Weights of a small transformer language model.
Size: 22 layers, width 448, vocabulary 2361, 55.8M parameters.
Architecture: rotary positions, no biases in attention or MLP, untied embeddings.
Training: a variant of Muon for these matrices, 784M tokens, 5983 steps.
MLP neurons of a small language model. Each row is named by its layer, matrix (down: output weights) and neuron, and shows model dimensions 208-335. Each number is 128 + 24 x the weight over its row's rms, rounded and kept within 0 to 255. A neuron's up and down rows have the sign that makes its largest values positive.
After each neuron's rows, "fires before" lists the tokens most often just after its 100 highest values on Wikipedia text that the model never trained on.

L18.down609 [143 112 135 120 146 149 117 146 173 101 150 160 178  80 106 129 105 113 115 141 110 131 124  92  64 158 102  73 130 112 160 113 178 143 136 152 127 161 142 180  95 124 127 108 125 122 117 110 115 176 133 148 135 105  99 114 103 117 130  83 116 157 106 120 139 126 128 128 141  89 111 112 108 131 154 132 131 137  93 182 123 132 105 123 118 144 105 123 117 159 176 132 119 141 141 137 135 129  88 127 123 105 143 143 195 141 145 155 162  95 158 158  97 100 129 113 169 140 136 114 146 125 150 146  95 133 150 120]
fires before: "ission", "and", "it", "on", "un"

L18.down865 [102 153 143 131 156 141 142 127 168 119  80 161 155 120 143 137 110  97 147 176 112 159 127 122  83 141 178  92 127 110  94 138 139 123 128 134  80 137  84 112 128 134  92 123 100  86 116 112 123 154 169 152 131  95 100 122 136 123 124 120  95  99 123 150 147 122 151 114  71 148 113 131 112 133 105 122 120 194 109 132 108 161 121 137 149 120 143 124  99 145  98 136 114 134 122 154 162 156 132 126 152 135 148 150 146 116  94  93 103 134 117 128 136 127  95 117 152 129 128  96  70 150 125 158 136 110 106 118]
fires before: "7", " 7", " 17", " 197", " 8", "8"

L18.down929 [ 83  99 102  83 118  84 124 114 113 134 128 101 151  95 173 150  86 130 148 113 162 117  95 155 146 131 153 146 143 140 136 134 118 122 174 175 140 111 148 138 113 111 131 128 125 121 116 154 132 104 145 141 151 140 141 148  94  99  91 111 120 101 128 151  96 139 126 142 169 157 128 129  95 135  81 115 154 150 124 134 133 103 115 161 166 144 156 168 140 150 160 139 122 120 110 152 142  86 121 138 107 155 147  65 150 125  94 130 125 164 145  89 141 125 133 131 113  81 122  87  46 104 116 132  83 112 150 134]
fires before: "6", " 6", "5", "7", "8"

L19.down882 [125 189  98  99 124 131  87 122  80 155 113 105 211 146 128 139 142 100 162 154 159 105 115 119  91 132  96 136 175 115 102 133  96 159 120 163 113 130 168 112 119 137  99 132 136 131 116 162 162 130  93 120 124 117 157 153  94 134 156 112 138 141 136 109 121 150 118 155  70 121 108 144  91 167 114 151 153 148 149 150 114 127 121 124 167  93 131 171 113 104  78 173  81 100 131 138 118 140 115 134 130 141 104 116 115 114 107 133 164 151 121 105 135 105  97 164 129 132 110  68 101 152 124 140 122 190 129 150]
fires before: "6", "7", "5", " 6", "8"

L19.down300 [152 135 149 152 150 135 140  98 109 142 155 157 117 118 125 159 116 127  92 120 141 149 122  84 117  95 131 183 107 145  70 142 119 155 123 127  96 111 138 145 157 136  82 105 144 126 150 175 148 122 119 132  93 100 133 110 148 147 127 134 130 120 110 111  98 134 110 100 124 133 141 150 131 165 102 155 144 165  89 147  95 165 145 160 115 126 123 125 150 130 128 118 112  66  73 121 146 125 139 164 164 135 147  94  93 156 135 133  99 121 136  74 117 101 148 142  87 113 110 106 149 155 170 132 166 172 148 108]
fires before: "2", "9", "8", "5", "6"

L11.down1096 [108 153 118 107 142 124 158 152  89 136  99 103 101 113 104  86 121 130 101 115 145 127 115 106 110 125 146 126 138  93 138 163 155 113 188 161 122 120  84  98 113 129 183 129 130 125 146 158 128 130 150 124 113 149 131 136  72 157 124  95 144 139 104 104  89 152 101 160 146 113 116 159 130 107 111 105 140  93 142 130 133 181 136  91 133 137 143  77 128 129 126 146  83  73 199 112 120 100 181 107 114 107 141 161 126 117 136 144 161 127 108 143 139 116 147  92 116  92 162 131 102 121 119 164 129 160 102 129]
fires before: " the", " O", " b"

L18.down444 [152 115 162 134 158 187  94 117 114 123 171 101 150 115 138 151 150  90 150 140 113 132 138  87  83 171 102 127 134  92  80 133 184 110 117 146 109 120 149 150 167 151  97 181 143 107  87 131 147 113 153 122 106 134 137 125 118 122 178 141 106 136 124 126 138 124 112 161 103 135 140  92 117 136 150 132  96 149 131 152 130 102  98 169 135 110 128 154 109 107 116  96 129 136 134 126 129 144 128 176 162 103 123 106 143 165 162 107 122 114 151 119 143 140  68 112 144 162 122 117 119 119 131 144 159 137 138 114]
fires before: " |", "g", " the", " T", " N"

L19.down139 [159 124 132  88 118  90 143  90 146 155 117 137 147 130 144 105 107 141 143 123 122 106 139 135 136  90 139 115 103 123 117 119 174  94 115 126 149 120  91 128 191 119 105  88 132 132 113 107 126 160 183 115 138 132 124  78 106  84 136 138 152 124 167 129 141  82 131 107 155 111 107 112 165 138 140 112 118 102 116  93 135 123 147  83 112 125 122 143 117 122 161 102 102  25 146 122 127 162 153 100 135 128 163 109 170 150 138 107 119 137 160 120 146 126 136 113 130 131 146 103 140 130 113 136 131 132 130 140]
fires before: " 5", " 8", " 4", " 12", " 7", " |"

L17.down1079 [157 120 148 109 156 127 147 124 140 113 132 110 110 126 100 142 131 133 129  84  95 150 153 159 144  99 147  95 145 129 154  96 124 170 177 129 117 156 159 125  97 113 159 102 148 123  91 208 131 143 113 116 100 131 140 129 109 139 110 142 146 172 106 123 111 148 101 139 119 133 111 118 145 159 151  91 128 117 160  88 186 148 131 119 115 191 156 115 121 128 110 127 111  97  88 142 102 155  74 109 136 116 152 113 121 108 107 177 138 159 164 114 122  97 121 152 103 126 107 130  99 104 103 127 135  91 154 121]
fires before: "-", "\n", "akes"

L18.down979 [111 139  87 158 154  94 101 144 106 163  97 143 129  99 112 158  93 117 140 137 139 135  82 124 111 131  88 117 128 117  89 150 114 123 127  67  90 127 112 165 146 120  99 130 128 111  97 100 104  99 157 112 144 146 116 141 133 128 169 158 127 151 107 137 123 131 134 145  88 108 114  78 115 112 107 144 122 101 119 163 170 139 166 151 124 153 161 106 139 167 167 119 129 228 105 117 129 125 141 110  92 142 152 127 142 160 156 121 128 141 147 120 128 131 122 178 104  95 123 141 163 117  94 139 122 102 124 171]
fires before: "\n", " The", " It", " In", " She", " After"

L19.down830 [ 85 156 137  85  88 141  57 169 110  95 119 135 190 131 132 126 152 122 155 177 153 110  82 108 168 113 133 157 136 133  99 147 128 142 151 139 185 149 125 150 139 123 140 112 170 113 131 114 125  95  97 162 157 159 111 142 108 111 133  84 120 140 166 122 118 154 162 150 103  73 121 118 136 111 131 120 111 108 135 128 101 115 163 149 158 152 134 121  91 125 135 111  93 107 148 125 125 127 129 119  93 136 139 145  93 107 139 133 126 140 109 168  79 110 157 122  94 109 115 133  99 123 154 108 134 140 149 163]
fires before: "6", "8", "4", "5", "7", "9"

L12.down640 [128 108 154  82 134 108 130 109 168 105 127 137 152 135 131 159 160 158 101 113 142 150 108 133 149 127 118 135 122 164 135  87 153 146 128 154 163 134 133 168 137 132 118 139 123 150  93 115 135 133  96 120 142 122 140 126 152 154 111 132 165 132 115  92  98 129 135 142 107 142 143 185 159 167 162  88 126 155 118  70  93 120 130 140 167 131 103 166 119 105 108 176 125 111 123  80 154 182 142 159 144 102 141 130 108 131 159 170 126 186  89 139  95 129 101 160 140 123  94 132 146 120 144 133 129 121 140 165]
fires before: " |", ")", "%", " and", " Party", " hold"

L17.down668 [130 107 133  98 123 115  72 134 104 152 168  88 139 127 146 150 115 100 119  86 116 155 126 140 103 141 154  87 147 163 117 133 123 138 143  76  91 158 105  94 161 128 108 155  96 101 184 163 124 101 123 122 133 136 125 134 115 140 181 136 106 158 155 157 132 125 122 140 170 175 159 105  65 139 182 132 105 138 120 100 139 142 114  85 120 154  94 154  93 143 135  88 106  66 157 113 121 120 111 125  82 142 119  96 138 126 148  89 140 148 130 146 140 141 141 127 122 149 113 142 109 128  98 157 155 120 135 158]
fires before: " |", "%", " m"

L18.down372 [104 104 113 117 117 116 155 157 151 112 123  51 126 158 143 105 109 130 189 103 139 156 126 123  94 107 156 122 137 150 156 139 100 115 106 139 142  84 122 129  96 111 142 124 136 141 104 144 171 148  72 141 168 112 107 111 101 118 109 112  92 112 154  94 131 128 130  92  83 154 155 132 132 135 147 131 132 147 112 138 116 123 142 150 146 136 115 132 122 138 105 125 128  14 151 137 142  70 160 181 110 101 199 142 147 152 101 102 148 152 132 145 159  93  82 117 112 140 132 111 103 106 133 187 139 116 130 147]
fires before: "y", "ies", "ist", "ys", "ified", "s,"

L18.down65 [116 178 147 137 159 118 134 140 110 150 114 111 130 153 119 133 135 166 146  96 145  87 152  95 142 104 157 135 157 125 163 137 174 101 131 149  77 128  96 131 175 110  88 107 139 159 182 128 115 132 131 149 145 104 110 124 142 109 120 129 158 133 145 138 156 122 107 149 150 135 103 107 111 109 140  69 135  97 113 151 140 157 127 131 113 112 130 141 128 132 108 104 147 115 142  94 138 151 180 115 111  92 138  76 115 158 157  80 154 141 129 158 133 149 137 153 133 136 113 177 107 160 113 148 166 131 112 121]
fires before: " |", "-", "/", "\n", ":", "al"

L19.down653 [103 153 155 138 140 113 123 119 132  95 104 149 122  93 135 153  88 107 144 104 150 165 135 137  96 102 161 152 155  89 162 172 102 131  93 164 114  89 166 139 107 110 121 142 142 118 124 140 132  83 129 112 107 134  99 119 141 104 116 149 146 144 144 124 122 135  93 117 114 146 127 175 112 101 104 134  96 125 114 117  80 118 144 110  84 148 138 133 147 115 127 128 148 181 107 100 135 135 115 126 125  97 114  91 131 115 164 171 172 164 189 127 149 104 159  73 148 126 154 130 156 122 107 124  64  86  78 155]
fires before: " 1", " 0", " 2", " 3", "\n", "t"

L12.down568 [123 133 140 119 128 132 157 130 142 152 151 144 156 152  92 156 135 141 126 193 121  83 105 119  76 115 166 141 147 146  81 131  99 144 143 142 159  90  94 138 117 106 132 149 123 137  84 102 148 148 124 149 121 110 107 140 135 168 127 149 111 152 139 134  98  90 139 103 119 143 165 122 122 141 103 109 155 139 137 128 123 101 128  74 131 129 149 128 116  93 147 151 161 207 177 138 121 164 101 124 120 140 100  58 127 154 174 131 179 107 146 121 125 140 152 172  85  86 107 110 148 107 104 166 135 130 126 117]
fires before: "\n", "|", " |"

L8.down1211 [ 97 147 134  94 214 122  98 125 144 139 178 148 113 138  98 111 102 103  70 173 120 154 128 145 114 160 111 138 144 156 129  98 109 108 116 148 154 128 129 158 117 117 176 132 108 137  97 175 150 118 113 144  93 181 123 133 107 111 155 134 119 123 101 144  92 112 135 156 121 126 148 109 110 139 135 125 154 159  87 117 156 115 150 134 128 151 197 123 138 115 116 125 124 156 132 148 150  73 130 122 125  57 129 105 132 162 119 147 171 167 129 145 153 125 133 139 126 101 107 134 103 130 158 152 134 120 115 129]
fires before: "\n"

L19.down64 [158 143 160 101 173 143 139 141 153 160 107 141 127  94 116 128 140 151 138 126 134 151 122 115  93 141 116 111  91 137  90 105 131 121 138 144 138 103 130 143  91 120 182 111 136 115 162 119 140 145 118  78 123  84 146 107 111 138 126 140 107 130 110 102 123 192 108 124 148 132 147 114  78 169 136 139 135 140 153 125  99  96 118 103 117 101 116  90 143 127 127  96 138  22 129 105 150 114 144  98 151 142 137 144 152 112 135 146 127 144 167 107 109 117 122 153 166 149 132 148 145 104  87 137 114 142 124 145]
fires before: "y", "y,", "ie", "ies", "y.", "i"

L11.down636 [ 63 146 113  92 185 177 134 142 119 120 120 154 134 136  90  88 137 118 172 140 148 146 137 140 123 125 150 124 135 103 142 124 143 102  86 130 138 174 158 134 144 114 173 110 124 120 159 128 128 150 106 151 108 144 104 193 164 113 118 126 103 143 121  88 150 171 104 111 141  86 113 130 210 121 127 166  92 133  78 127 169 109 157 138 124 168 142 150 117  99 113 127 126 127 134 159  95 101 139 120 122 143 123 118 128 142 169 131 123 119 139 107 111 132 129  88 122  76 104 102 146 125 122 141 114 145 115  83]
fires before: " 0", "\n", " +", " 1", " 4", " —"

L17.down932 [121 107 126 104 167 140 144 123 134 130 106 129 128 111 110 120 122 152 178 106  93 104 168 151 163 168 125 107 139 135  99 123 126 143 120 120 137  89 144 122 165 125 114 130 116  87 133 113 146 174 132 128 114  95 155 162 149 169 121 123 121 141 100 130 141 125 125 118 103 159 104 130 148 110 134  83 170 126 109  95 142 155  80 120 145 144 132 115 134 168 119 143 113  52 147 137 119 143 116 132 109 140 120  85 148  94 163 124  92 130 114 131 140 147  75 147 135 116  64 124 116 117 159 120 106 116 107  92]
fires before: "-", "\n"

L8.down210 [122 143 120 115 130 142 138 139 159 128 139 124 153 133 136 137 142 140 114  89 106 125  86 125 127 135 150 119 130 147  98  76 149 131 128 112 132 125 137 161 193 106 147 174 134 129 161 159 171 117 114 137  76  97 148  65 123 170 121 142 127 121  94 142  98 128 122 101 129 117 117 119 138 112 168  80 127  94 117  84 136 110 127 128 116 117 130 146  85 124  96 111 144  88 136 130 161 133  94 116 123  88 127 128 128 163 141 110 139 151 151 151 154 153  87 211 115  94 132 137 133 139 108 154 146 159 137 101]
fires before: " |", ")", "–", " Mark"